config.toml
d_model = 384
d_mlp = 1536
vocab_size = 18391
norm = "layernorm"
norm_place = "pre"
norm_eps = 1e-05
qk_norm = false
bias = "qkv"
tie_embeddings = true
optimizer = "muon_variant"
lr = 0.00507
beta1 = 0.93
schedule = "wsd"
batch_tokens = 32768
seq_len = 1024
MLP neurons of a small language model. Each row is named by its layer, matrix (up: input weights; down: output weights) and neuron, and shows model dimensions 240-335. Each number is 200 + 30 x the weight over its row's rms, rounded and kept within 0 to 999.
After each neuron's rows, "fires on" lists the tokens most often at its 100 highest values on Wikipedia text that the model never trained on; "fires after" lists the tokens most often just before its 100 highest values on Wikipedia text that the model never trained on.

L5.up167,197,224,200,187,215,301,186,149,264,192,164,156,198,192,225,166,180,161,176,177,234,172,187,201,192,215,175,199,197,177,191,200,185,198,193,170,216,220,186,241,208,201,211,121,217,247,196,232,248,177,183,264,173,156,189,202,201,205,197,115,196,217,188,168,165,190,150,246,250,267,177,173,174,192,176,241,209,203,214,189,192,194,264,188,162,196,179,232,221,259,172,205,190,213,206,196
L5.down167,181,197,235,185,288,185,206,256,221,175,224,211,190,200,191,193,133,213,209,235,191,171,226,203,231,140,189,151,151,237,231,179,165,178,168,155,201,212,198,215,191,249,171,191,256,197,230,208,200,181,212,196,168,202,173,225,196,232,175,230,191,180,208,208,164,241,194,214,198,148,141,190,143,210,170,220,219,175,224,238,147,193,214,201,179,163,178,179,137,214,199,231,192,155,216,148
fires on: " He", " She", "We", "He", "I", " We"
fires after: ".", " \"", ".\n\n"

L14.up270,184,206,225,160,157,201,178,158,215,178,251,228,238,192,131,146,229,184,207,183,218,267,205,184,138,203,192,184,174,215,236,195,188,213,210,196,195,194,174,228,201,211,169,226,187,184,211,201,188,242,230,187,184,210,196,223,242,214,205,225,227,234,197,243,167,175,201,153,219,194,152,225,138,247,220,235,233,233,215,206,172,228,215,296,181,184,165,207,196,218,228,228,165,228,127,190
L14.down270,194,189,217,192,231,203,141,197,187,192,194,216,203,251,253,225,134,191,167,249,201,114,174,239,239,201,177,182,230,213,224,175,171,211,190,228,193,220,219,216,219,209,159,185,229,179,210,220,164,181,169,164,262,186,210,141,184,181,196,234,205,198,187,149,258,213,225,246,211,181,174,198,244,177,195,188,204,190,187,197,226,161,191,139,220,257,198,174,190,230,215,166,213,156,244,234
fires on: "1", "0", "M", "3", ","
fires after: " ", " (", " \""

L4.up939,184,155,219,199,183,258,189,213,234,191,243,187,207,151,164,176,257,200,147,222,181,200,225,187,221,186,241,196,248,197,242,198,150,215,203,239,208,199,150,179,204,228,206,193,158,176,198,207,172,177,190,229,146,245,196,210,180,199,239,136,212,232,218,168,156,160,250,288,219,175,202,194,230,204,208,223,153,254,175,193,198,132,156,238,145,211,211,208,151,223,212,225,135,216,193,207
L4.down939,187,159,218,193,220,217,237,140,202,132,241,131,180,192,191,210,238,203,219,196,196,170,158,204,215,224,167,225,167,233,181,215,220,226,227,131,213,220,177,234,189,179,174,169,219,191,208,224,234,207,230,148,185,183,201,186,186,243,249,177,206,195,202,227,209,176,180,202,213,166,250,169,187,172,197,202,220,208,209,165,187,211,232,209,155,282,164,190,166,185,230,160,159,194,196,197
fires on: "196", "192", "iber", " received", " sw", "195"
fires after: " ", " (", "|"

L3.up987,189,219,170,210,205,218,187,190,201,183,192,214,229,204,240,220,173,210,167,237,178,198,209,208,194,184,192,144,174,219,214,208,168,229,223,188,207,218,172,285,168,184,260,157,163,266,232,247,188,237,190,257,194,189,178,160,173,157,258,149,204,200,147,135,218,186,239,172,200,171,208,178,189,199,173,219,220,256,228,212,179,225,160,164,189,235,178,146,186,211,231,208,204,190,166,237
L3.down987,154,223,201,267,217,197,235,178,197,229,200,271,224,157,225,232,199,243,206,200,173,163,173,169,230,184,195,224,182,170,194,181,172,245,219,215,226,211,150,170,129,177,209,191,238,210,147,173,172,224,147,200,156,161,149,183,177,187,252,233,193,192,224,227,185,191,220,155,205,168,216,222,200,193,153,178,209,225,197,242,244,170,231,180,223,181,167,172,191,175,262,244,199,169,196,185
fires on: "198", "199", "197", " publication", " wrote", " ass"
fires after: " ", " ("

L4.up1443,164,158,215,219,200,211,190,178,302,207,214,168,170,213,246,220,204,204,245,199,172,181,222,218,258,145,241,252,210,146,182,224,213,215,169,252,174,211,188,232,202,210,207,155,237,182,204,175,159,176,197,168,194,223,143,173,219,217,239,198,207,164,219,244,232,172,170,157,202,216,217,187,212,201,214,174,239,170,155,190,167,215,172,185,169,148,211,217,234,239,265,145,210,208,207,167
L4.down1443,209,128,184,222,226,166,213,198,245,230,150,196,187,202,261,181,209,172,193,146,197,223,234,195,216,166,201,196,196,188,229,201,181,204,209,229,184,230,175,201,207,190,234,173,227,181,176,179,145,195,183,216,186,217,231,176,194,179,174,220,158,189,197,226,204,234,245,205,173,224,240,177,205,239,210,217,297,228,220,211,192,223,196,198,206,158,247,257,245,200,193,240,228,221,205,138
fires on: "=="
fires after: ".\n\n", ").\n\n"

L14.up1018,184,188,158,210,223,210,216,187,254,207,129,139,213,173,134,193,226,286,213,185,212,262,192,250,210,187,224,197,262,216,219,208,214,197,245,210,213,171,174,216,198,212,223,166,241,239,140,199,202,202,212,202,248,207,216,183,192,227,228,175,162,200,222,204,192,160,194,220,199,248,242,148,199,195,242,180,227,221,188,154,221,194,250,163,193,219,235,187,173,210,182,238,183,183,235,222
L14.down1018,192,186,193,234,174,197,173,170,146,207,190,247,204,193,239,196,199,199,189,212,194,187,192,230,207,134,217,186,230,198,171,117,217,186,217,164,230,182,239,203,191,160,193,175,156,191,183,232,226,189,223,216,236,193,204,193,237,162,205,248,183,196,226,142,190,151,226,218,178,155,173,206,193,242,160,236,180,232,204,194,194,199,231,189,193,188,217,227,167,159,155,181,202,179,234,187
fires on: " \"", "\""
fires after: " |", "|", "\n", "-", " and", " —\n"

L14.up1205,188,184,271,146,180,206,227,163,213,249,158,278,212,193,190,249,210,225,237,128,187,163,220,206,226,162,244,215,179,147,170,252,217,285,217,236,245,229,209,179,191,237,193,161,232,205,191,181,209,233,187,209,249,218,222,220,239,232,217,162,211,205,163,210,246,185,163,167,212,169,197,226,208,219,135,218,255,179,183,175,224,184,193,188,162,229,160,212,165,256,194,171,178,259,171,286
L14.down1205,288,176,184,173,208,231,208,220,265,208,202,198,190,226,207,201,232,176,176,227,159,154,200,210,209,181,238,188,217,196,218,169,190,209,233,187,203,195,142,156,173,186,179,180,223,227,210,187,168,199,219,184,198,209,203,216,122,185,189,214,179,188,208,213,229,175,187,176,203,167,205,174,165,227,165,187,205,204,188,189,209,181,213,194,210,222,214,171,160,152,171,203,181,164,200,178
fires on: " ", "60", " ("
fires after: " |", ",", ".", ":"

L14.up393,207,226,158,219,220,192,174,196,214,224,226,212,218,154,225,193,176,230,179,210,172,201,263,178,215,178,194,216,229,214,214,189,163,146,172,154,181,249,179,224,158,231,207,190,199,173,241,241,204,168,152,275,157,183,239,186,125,158,237,195,215,214,231,185,200,192,200,160,206,183,208,204,189,220,195,218,199,236,160,195,221,207,158,180,186,238,198,233,187,147,188,164,212,142,210,168
L14.down393,236,208,255,214,198,167,170,158,166,219,233,199,210,201,218,234,180,221,202,213,181,200,224,214,212,210,195,165,186,190,232,160,265,146,211,184,151,216,200,216,158,195,300,184,144,233,124,150,216,185,188,225,181,207,173,197,172,209,223,243,220,196,155,202,185,200,183,190,210,165,237,134,236,194,208,217,176,201,184,156,204,213,173,229,222,145,238,214,209,170,161,220,188,219,154,129
fires on: " "
fires after: " |", ";"

L4.up875,195,208,169,231,205,142,246,152,227,251,189,175,203,202,206,178,227,214,248,202,200,167,246,212,145,232,162,164,266,175,215,194,193,222,181,221,209,189,195,185,238,213,182,214,153,187,217,271,174,202,247,217,203,179,167,223,213,165,206,218,165,211,165,248,163,180,206,208,163,271,166,227,203,203,188,188,192,176,268,239,236,230,193,209,196,225,186,139,206,214,134,234,213,217,186,241
L4.down875,208,192,222,201,224,203,253,201,180,223,183,266,187,135,225,228,164,164,163,242,200,219,201,262,141,198,212,213,163,209,197,189,184,287,219,138,232,230,190,175,195,188,199,183,162,199,176,237,203,180,192,224,192,230,272,197,184,180,223,217,248,219,264,168,227,156,247,153,238,199,193,138,229,262,223,219,180,198,237,122,168,248,272,269,162,201,192,141,162,200,169,192,199,226,150,189
fires on: " It", " it", " an", " Har", " that"
fires after: ".", ",", " The"

L5.up1463,218,267,166,173,216,229,204,201,142,184,211,183,174,179,212,221,225,194,172,208,184,195,219,216,167,190,221,214,212,243,156,207,153,179,164,242,206,240,217,251,234,198,181,230,208,243,167,207,192,210,192,205,183,198,191,261,183,197,135,188,131,237,189,180,210,218,156,181,248,207,237,164,240,222,164,238,165,234,183,189,167,220,238,209,205,232,206,223,162,192,164,178,172,239,232,193
L5.down1463,247,240,207,159,264,175,194,235,149,169,180,288,181,177,175,254,201,223,133,196,204,197,250,220,190,186,183,190,211,217,169,167,221,164,235,179,201,173,223,227,220,213,144,180,213,212,168,250,181,245,188,210,217,245,232,259,222,219,231,262,204,246,132,291,205,216,217,187,100,184,149,176,206,234,226,205,193,256,240,204,173,201,215,171,183,187,181,184,222,203,170,175,226,201,218,189
fires on: " ", "-"
fires after: "\n", "-", ")\n", "ene", "'\n"

L4.up1345,226,169,282,195,259,201,236,227,264,222,263,174,211,214,200,233,188,221,212,203,204,232,228,207,162,202,228,125,208,194,226,217,220,156,204,125,204,210,244,174,195,224,191,191,162,196,235,167,146,119,183,168,244,175,241,200,164,192,226,214,201,181,274,210,193,210,189,174,174,170,207,236,193,161,156,221,180,173,233,220,197,189,190,195,185,223,191,189,190,204,177,213,205,231,209,191
L4.down1345,204,209,203,231,208,214,220,181,230,223,226,212,226,193,208,228,161,198,221,223,227,216,241,271,168,158,255,123,185,195,198,166,182,178,224,139,219,242,224,230,245,244,179,175,156,210,154,177,220,150,228,195,245,203,217,187,200,238,210,175,196,207,240,162,187,182,201,200,243,119,204,230,159,211,204,168,176,200,238,165,148,238,218,197,250,171,206,201,218,167,172,196,194,226,220,168
fires on: " ", " |", " −", " all", "′"
fires after: " |", ")", " ", " (", " −"

L3.up291,249,174,187,196,208,204,191,162,251,189,178,221,203,203,161,191,238,219,262,212,179,200,179,233,227,245,182,201,200,224,175,212,142,185,212,209,199,189,211,169,203,189,167,230,221,175,228,192,223,157,146,239,229,196,150,219,204,164,175,246,213,219,231,217,184,212,226,203,246,193,147,261,114,191,233,208,239,232,161,216,228,184,159,174,193,222,191,171,175,208,216,208,229,160,210,221
L3.down291,186,213,196,198,224,159,190,197,262,192,202,215,147,250,186,161,181,143,228,202,228,191,153,218,216,176,224,177,213,181,244,170,197,212,230,184,143,261,239,224,164,233,192,187,170,177,244,199,197,202,164,259,173,210,217,216,232,244,162,250,144,180,214,135,199,220,244,225,165,194,206,226,182,238,197,175,205,218,201,211,177,246,198,207,225,114,208,223,153,218,185,217,182,192,169,165
fires on: " He", " It", " Sw", " We", " She"
fires after: ".", "field", ","

L5.up1148,211,236,168,174,238,200,193,167,223,221,242,202,161,185,171,204,213,218,171,134,275,209,163,172,181,208,219,216,215,185,180,150,207,201,197,192,215,215,159,197,191,172,192,169,237,178,217,213,172,200,203,224,175,157,191,162,234,148,188,180,204,194,194,180,187,188,182,208,199,168,250,147,220,176,206,242,191,215,190,186,168,218,204,184,187,245,177,197,226,176,189,142,185,172,184,197
L5.down1148,201,121,182,178,181,173,220,211,233,180,197,178,199,262,157,208,133,170,265,172,246,184,113,252,176,254,218,132,213,226,182,138,180,161,203,182,198,227,204,180,176,240,249,224,198,224,199,205,162,201,207,232,244,144,246,184,219,210,191,176,225,180,169,173,225,221,246,185,144,199,209,181,151,211,221,184,207,193,187,251,194,211,230,194,209,161,205,220,191,213,165,184,227,193,216,210
fires on: " \"", "\""
fires after: " |", "\n", "|", " —\n"

L5.up801,193,299,199,183,189,158,222,203,267,199,181,205,164,194,231,206,250,193,228,191,165,222,195,211,210,198,178,290,233,257,174,213,185,127,266,199,116,212,184,210,146,199,211,197,195,217,171,178,158,159,199,203,218,211,208,171,222,194,162,189,211,237,201,109,238,200,214,175,232,183,152,200,194,214,280,205,216,143,227,196,182,215,215,177,193,257,177,242,221,173,182,237,190,207,175,184
L5.down801,190,169,145,211,219,163,162,195,204,237,185,194,202,167,234,237,234,205,197,217,113,193,185,228,195,198,154,180,214,191,259,265,215,237,161,229,212,199,270,157,187,216,206,176,233,227,220,173,219,174,206,247,123,156,225,240,240,198,212,225,175,164,222,205,131,198,168,180,196,184,181,214,180,182,172,172,211,184,168,216,220,135,169,211,209,177,172,232,148,192,180,192,151,214,238,253
fires on: ".S", " States", " York", " London", " UK", " international"
fires after: " U", " the", " United", " New"

L3.up611,218,245,234,231,224,131,180,205,270,206,206,194,193,213,175,140,214,199,153,197,218,149,208,248,216,282,186,207,152,222,157,192,203,234,189,187,181,205,214,230,195,192,287,191,188,207,203,169,205,210,208,201,251,214,183,261,214,217,205,128,170,226,177,231,148,214,161,212,213,225,132,205,215,156,213,230,195,177,148,196,244,204,177,186,186,166,175,167,223,210,158,184,195,180,225,164
L3.down611,212,182,251,196,203,197,211,144,176,184,230,208,168,208,207,188,159,192,201,191,251,198,194,190,181,181,198,179,230,203,256,192,246,242,168,195,177,212,190,208,210,149,172,155,176,187,191,150,238,172,152,240,159,186,234,236,221,160,211,220,174,199,212,192,145,250,200,151,241,193,188,240,149,247,225,182,215,255,205,179,264,174,177,205,210,205,211,254,188,170,217,250,200,183,152,219
fires on: " States", " York", "yl", " Angeles", " "
fires after: " United", " New", " Los"

L14.up607,180,201,215,162,213,202,226,166,201,176,209,197,188,215,89,188,196,156,176,155,225,246,169,186,199,200,204,197,209,187,191,164,207,244,217,233,178,164,122,161,178,224,178,149,178,224,171,233,280,251,223,206,196,193,208,208,166,235,209,183,200,171,237,210,165,205,217,220,167,211,170,195,217,203,181,251,161,189,203,216,175,206,225,196,199,183,200,178,208,231,226,194,162,189,136,203
L14.down607,232,211,245,223,214,224,213,205,177,182,125,174,140,193,198,239,222,245,246,210,227,200,234,196,188,197,215,193,220,169,211,208,224,181,156,172,229,220,185,182,291,209,168,211,196,207,187,142,195,177,227,158,186,218,248,208,198,194,181,220,201,167,299,182,182,223,210,202,181,174,249,194,180,170,232,252,235,201,231,239,219,242,185,244,133,200,203,217,204,148,234,186,248,194,191,172
fires on: " ", " is", "op", " Source"
fires after: " |", "|", ":", ")"

L5.up713,209,184,211,210,230,209,156,183,208,190,170,239,206,214,190,170,172,202,242,247,201,227,184,220,216,179,212,212,158,167,150,186,161,185,208,203,232,267,166,159,222,198,206,190,190,177,203,216,166,179,187,209,214,215,219,188,158,197,254,168,181,160,163,238,254,196,180,149,186,192,185,234,228,209,194,283,228,211,176,181,235,224,193,177,206,195,223,207,164,167,102,178,222,184,149,149
L5.down713,231,168,224,200,230,208,164,250,212,213,194,225,213,215,186,245,149,188,185,173,189,188,228,128,175,259,217,192,182,209,198,224,237,192,202,214,254,258,178,171,207,213,209,213,168,256,172,191,162,177,149,225,225,225,221,227,131,192,211,181,150,211,220,165,185,207,215,215,238,175,208,256,208,219,215,209,175,247,168,187,205,173,177,172,192,184,165,222,218,190,203,135,168,185,218,213
fires on: " ", "+", " −", " Goals"
fires after: " |", "0", "1"

L14.up1234,261,205,241,171,223,203,218,187,194,208,221,190,191,270,235,231,190,219,195,212,172,218,223,198,198,186,178,194,163,177,132,200,206,221,199,210,161,204,168,143,174,211,233,177,205,206,194,200,184,212,253,191,244,203,248,193,181,206,182,176,166,179,220,180,236,223,200,241,168,183,182,230,211,214,194,191,209,216,165,210,151,184,171,205,195,145,155,174,163,178,210,198,184,153,211,195
L14.down1234,152,162,254,221,174,207,221,188,165,222,273,219,162,201,171,189,150,152,224,161,188,229,188,190,268,163,188,166,186,232,220,200,197,214,202,195,232,215,201,177,239,209,204,213,188,205,197,189,215,203,194,169,176,223,182,194,217,234,157,140,217,213,233,189,152,166,195,164,215,183,191,177,156,201,186,208,198,200,211,247,213,169,228,221,178,261,222,197,215,209,180,221,180,192,165,225
fires on: " "
fires after: " |", " /", " population", ":"

L14.up816,226,227,224,155,185,199,168,172,234,196,247,201,207,168,228,215,187,228,222,207,163,248,211,196,228,195,235,170,233,177,172,236,252,210,236,214,253,197,183,199,164,212,205,204,269,244,210,204,191,201,156,226,163,199,137,232,180,239,189,123,256,207,213,231,212,172,221,193,204,185,234,205,266,197,174,208,213,192,157,171,199,232,151,204,187,178,166,160,160,187,231,236,148,262,238,193
L14.down816,213,231,186,173,168,234,189,231,216,213,229,176,245,229,222,185,198,229,235,260,177,182,232,232,232,137,175,211,207,191,218,206,188,201,248,216,170,165,184,261,200,190,168,212,266,195,208,188,222,181,144,201,182,157,209,251,164,259,211,181,159,185,191,196,253,216,161,202,188,147,242,217,223,191,195,179,183,216,197,230,208,203,178,192,206,186,210,203,177,177,148,191,166,194,195,199
fires on: "0", "6", "5", "4", "8", "7"
fires after: ",", " ", ".", "_", "-"

L5.up807,162,206,191,165,178,184,146,218,167,186,229,175,198,235,186,170,190,166,233,243,253,198,199,197,204,224,170,204,242,244,210,205,119,265,240,166,223,162,177,238,228,184,239,231,171,160,209,235,208,179,242,221,134,183,222,234,212,187,212,156,201,194,235,198,184,215,210,212,172,199,183,180,221,278,183,210,215,198,198,199,200,198,154,204,193,190,245,200,206,202,184,188,224,203,159,211
L5.down807,202,186,159,198,201,170,177,210,239,184,216,188,248,215,184,242,260,215,200,209,179,197,208,168,181,207,240,188,192,196,182,179,174,250,186,227,191,181,168,209,200,198,262,195,152,178,253,173,176,118,155,178,192,202,205,207,179,209,220,186,162,247,220,202,158,221,206,237,248,186,232,185,209,181,173,206,222,144,227,218,214,190,225,194,250,175,241,136,244,190,225,256,219,250,190,222
fires on: "201", "197", "199", "198", " against"
fires after: " ", " in", " the"

L4.up597,231,220,204,202,190,223,184,195,224,150,173,267,161,211,161,240,176,217,165,226,206,226,157,212,263,177,240,181,190,187,220,210,181,146,186,237,209,218,130,206,219,229,210,204,198,214,198,171,157,173,223,223,183,202,226,192,186,180,233,206,162,164,208,214,194,148,220,260,207,201,135,202,180,197,216,239,169,229,196,203,201,187,118,164,212,158,201,160,193,193,182,217,239,164,187,183
L4.down597,143,246,183,113,196,185,227,220,166,220,168,161,221,219,164,170,239,187,239,199,211,167,218,165,187,177,226,178,182,206,182,154,181,253,251,203,216,214,173,208,188,240,193,174,177,237,218,244,289,137,177,207,221,232,203,199,199,208,182,230,222,201,238,216,191,196,201,184,163,188,209,216,216,186,253,208,247,150,212,261,209,199,138,220,210,195,146,161,201,239,259,197,194,204,202,172
fires on: " ", " |", "1"
fires after: " |", " the", "2", "1", "–"

L3.up435,213,184,217,196,208,214,233,189,210,212,257,221,190,171,134,232,235,191,220,221,206,178,174,271,233,206,244,224,191,229,193,196,219,150,237,189,190,172,206,200,224,232,174,148,177,202,183,155,151,168,212,167,147,193,185,227,185,235,214,222,273,207,208,163,212,168,193,223,183,238,205,269,215,185,187,217,171,159,234,201,202,175,228,196,194,188,212,197,165,235,194,260,179,193,206,184
L3.down435,250,189,244,192,217,244,253,196,227,244,186,219,143,201,214,195,216,249,246,229,213,179,156,173,178,157,215,219,244,175,201,199,259,181,201,191,157,146,240,197,182,174,212,177,228,175,179,179,145,191,204,173,235,207,194,196,229,231,236,181,237,84,208,196,222,166,208,221,160,201,208,201,153,187,184,231,164,183,213,257,247,215,231,208,170,209,215,171,215,177,214,255,176,222,229,245
fires on: "==", " \"", " list"
fires after: ".\n\n", " the", "\n\n", " |", " a"

L3.up786,210,183,257,223,197,244,158,139,172,210,164,197,142,197,144,233,251,205,175,221,208,187,215,224,157,226,225,265,219,212,167,163,186,197,238,214,196,142,230,129,252,171,207,219,157,213,198,172,188,215,200,216,191,185,207,197,158,223,202,260,204,208,186,229,182,184,144,216,230,147,180,210,139,184,259,196,194,192,229,188,176,156,171,206,158,191,211,166,221,159,213,214,226,148,201,226
L3.down786,189,166,124,220,238,190,234,192,207,137,195,135,199,191,198,161,226,237,189,225,188,268,195,140,189,203,132,182,180,205,204,220,195,152,221,190,256,217,214,243,196,187,250,185,222,204,177,242,215,216,213,208,232,201,218,179,178,197,210,202,165,197,178,232,250,227,274,160,170,227,222,212,240,192,228,147,197,220,152,244,208,183,252,240,189,212,188,163,202,212,200,214,154,231,196,167
fires on: "202", "194", "196", "===\n", "201"
fires after: " ", "-", " ("

L3.up1197,213,204,200,194,227,222,219,251,162,225,209,131,216,218,234,238,199,232,150,238,204,220,232,198,222,186,213,278,200,217,175,183,191,200,188,215,178,229,220,199,179,247,204,226,168,262,202,151,176,198,222,212,171,204,187,170,216,218,224,221,204,218,152,169,173,175,206,261,192,159,167,129,247,242,198,185,183,182,152,238,260,136,234,230,211,226,129,170,187,182,163,201,225,227,160,225
L3.down1197,160,184,187,249,226,207,226,244,185,144,135,174,180,169,244,197,201,223,190,216,196,209,233,216,140,176,188,295,256,195,171,169,162,180,196,190,222,191,245,231,162,250,167,174,222,204,207,180,199,266,182,277,232,216,154,231,203,234,261,217,203,180,174,186,226,148,206,260,236,191,180,178,222,228,195,213,206,214,220,136,253,188,215,216,233,167,152,187,220,228,205,192,197,228,239,234
fires on: "-", "==", "===", " =\n\n"
fires after: "\n", ")\n", "==\n\n", ".\n\n"

L14.up219,210,111,144,168,261,190,217,172,213,259,227,235,226,193,159,170,198,234,249,231,234,217,150,214,172,216,155,194,203,187,216,242,169,124,245,143,165,260,208,227,196,162,208,208,216,233,231,180,227,216,140,203,194,146,240,258,194,185,174,240,200,186,209,168,273,236,169,164,194,208,182,200,187,189,194,208,245,203,197,213,219,194,148,196,148,191,184,179,174,167,200,165,227,161,167,207
L14.down219,178,192,155,208,144,211,195,142,172,177,193,267,132,201,205,193,216,232,218,217,216,243,251,154,210,184,229,160,176,154,181,148,211,168,201,202,180,201,206,203,185,177,194,180,178,223,176,256,204,216,200,240,224,233,203,179,196,184,189,198,250,191,168,183,138,187,177,216,160,257,213,189,201,188,196,238,161,197,210,164,219,182,262,227,197,188,199,144,228,237,222,166,169,226,225,191
fires on: " "
fires after: " |", ":"

L14.up329,226,162,229,150,165,221,226,225,203,223,217,221,223,203,228,216,208,201,233,161,185,188,216,161,201,176,162,203,176,208,220,127,169,196,177,174,270,238,211,177,175,198,208,205,145,160,151,146,217,171,136,162,280,214,235,201,196,212,208,150,197,171,238,181,254,216,225,217,207,189,221,245,177,222,201,171,217,212,232,208,116,154,231,172,190,162,222,135,235,226,189,241,171,225,185,237
L14.down329,169,201,201,195,195,157,201,197,198,195,170,169,200,246,212,206,266,178,213,211,229,192,171,207,193,163,173,180,197,164,172,210,173,185,199,218,229,247,176,202,186,154,169,230,217,216,181,188,141,175,243,182,186,192,141,148,131,217,178,174,239,243,202,219,156,153,187,229,231,163,136,196,209,209,144,229,193,164,205,193,266,203,194,252,154,239,173,151,222,175,255,166,197,258,190,206
fires on: " ", ":", "==", ".", "0"
fires after: " |", ",", "12", "11", " St"

L14.up1411,208,237,225,182,249,159,215,155,198,161,207,213,187,201,200,215,162,200,198,205,174,143,193,187,192,242,191,188,209,151,172,196,191,238,219,188,223,207,167,202,155,226,168,181,210,208,248,186,212,253,140,166,248,192,203,167,195,247,205,194,179,152,204,214,220,150,221,146,216,187,170,170,195,168,196,158,186,125,185,240,204,190,161,189,198,169,226,205,198,162,179,183,189,219,211,191
L14.down1411,225,172,241,191,197,291,173,186,180,180,200,236,208,188,251,214,192,218,171,158,179,241,185,204,200,190,128,221,193,237,202,194,133,165,161,157,194,249,189,177,194,182,211,156,166,181,188,228,153,161,185,228,173,192,185,236,213,216,275,192,201,172,215,243,227,230,143,183,234,206,230,234,165,212,205,226,256,181,187,218,203,182,203,203,192,217,205,234,256,153,217,185,208,218,227,189
fires on: " ", "200", " February", "201", " January", "198"
fires after: " ", "|", " |", " In"

L14.up1261,213,207,174,163,206,197,153,154,234,191,190,221,237,199,124,192,210,194,190,166,243,201,152,160,222,200,210,159,211,212,224,271,214,175,243,190,167,243,173,240,169,265,191,244,181,214,192,217,223,183,136,193,226,189,191,174,210,142,247,230,200,184,189,204,184,234,192,179,149,248,226,263,214,168,195,146,247,172,202,223,193,187,193,191,198,200,190,191,235,205,231,183,213,221,210,182
L14.down1261,149,161,207,188,207,207,206,237,199,201,231,170,181,139,206,197,182,224,163,200,175,204,184,195,180,178,180,235,230,190,173,159,180,180,176,193,167,201,173,147,263,200,167,165,195,183,188,210,232,229,222,187,180,236,193,167,213,230,188,201,231,146,183,235,213,177,155,179,238,179,162,170,200,168,220,185,159,213,229,215,179,210,202,204,157,207,204,233,153,178,199,179,221,199,156,205
fires on: " ", " V", " F", " J", " N"
fires after: " |", ",", ";"

L3.up1389,177,198,218,161,226,200,196,145,155,175,245,214,179,154,187,226,206,240,176,227,147,194,227,185,198,210,201,229,148,199,161,197,216,190,204,216,161,188,194,217,178,212,198,211,170,199,197,226,154,260,180,236,175,215,142,254,235,249,131,200,245,186,182,177,230,164,139,167,221,225,221,198,220,240,222,149,204,146,228,206,216,198,191,164,189,215,224,225,192,214,221,242,218,271,192,223
L3.down1389,188,182,175,195,247,191,183,265,189,212,237,204,253,164,188,231,176,203,216,205,171,209,155,209,231,183,163,147,232,234,192,150,196,111,179,201,155,185,186,190,174,223,165,175,209,172,167,195,192,169,167,193,193,161,199,168,209,219,230,201,231,219,201,228,219,205,161,206,205,229,186,180,207,232,211,181,175,230,223,165,219,156,213,242,220,226,184,203,183,165,209,254,219,167,242,177
fires on: "0", "194", "195", " February", "200", "3"
fires after: " ", "–", ":"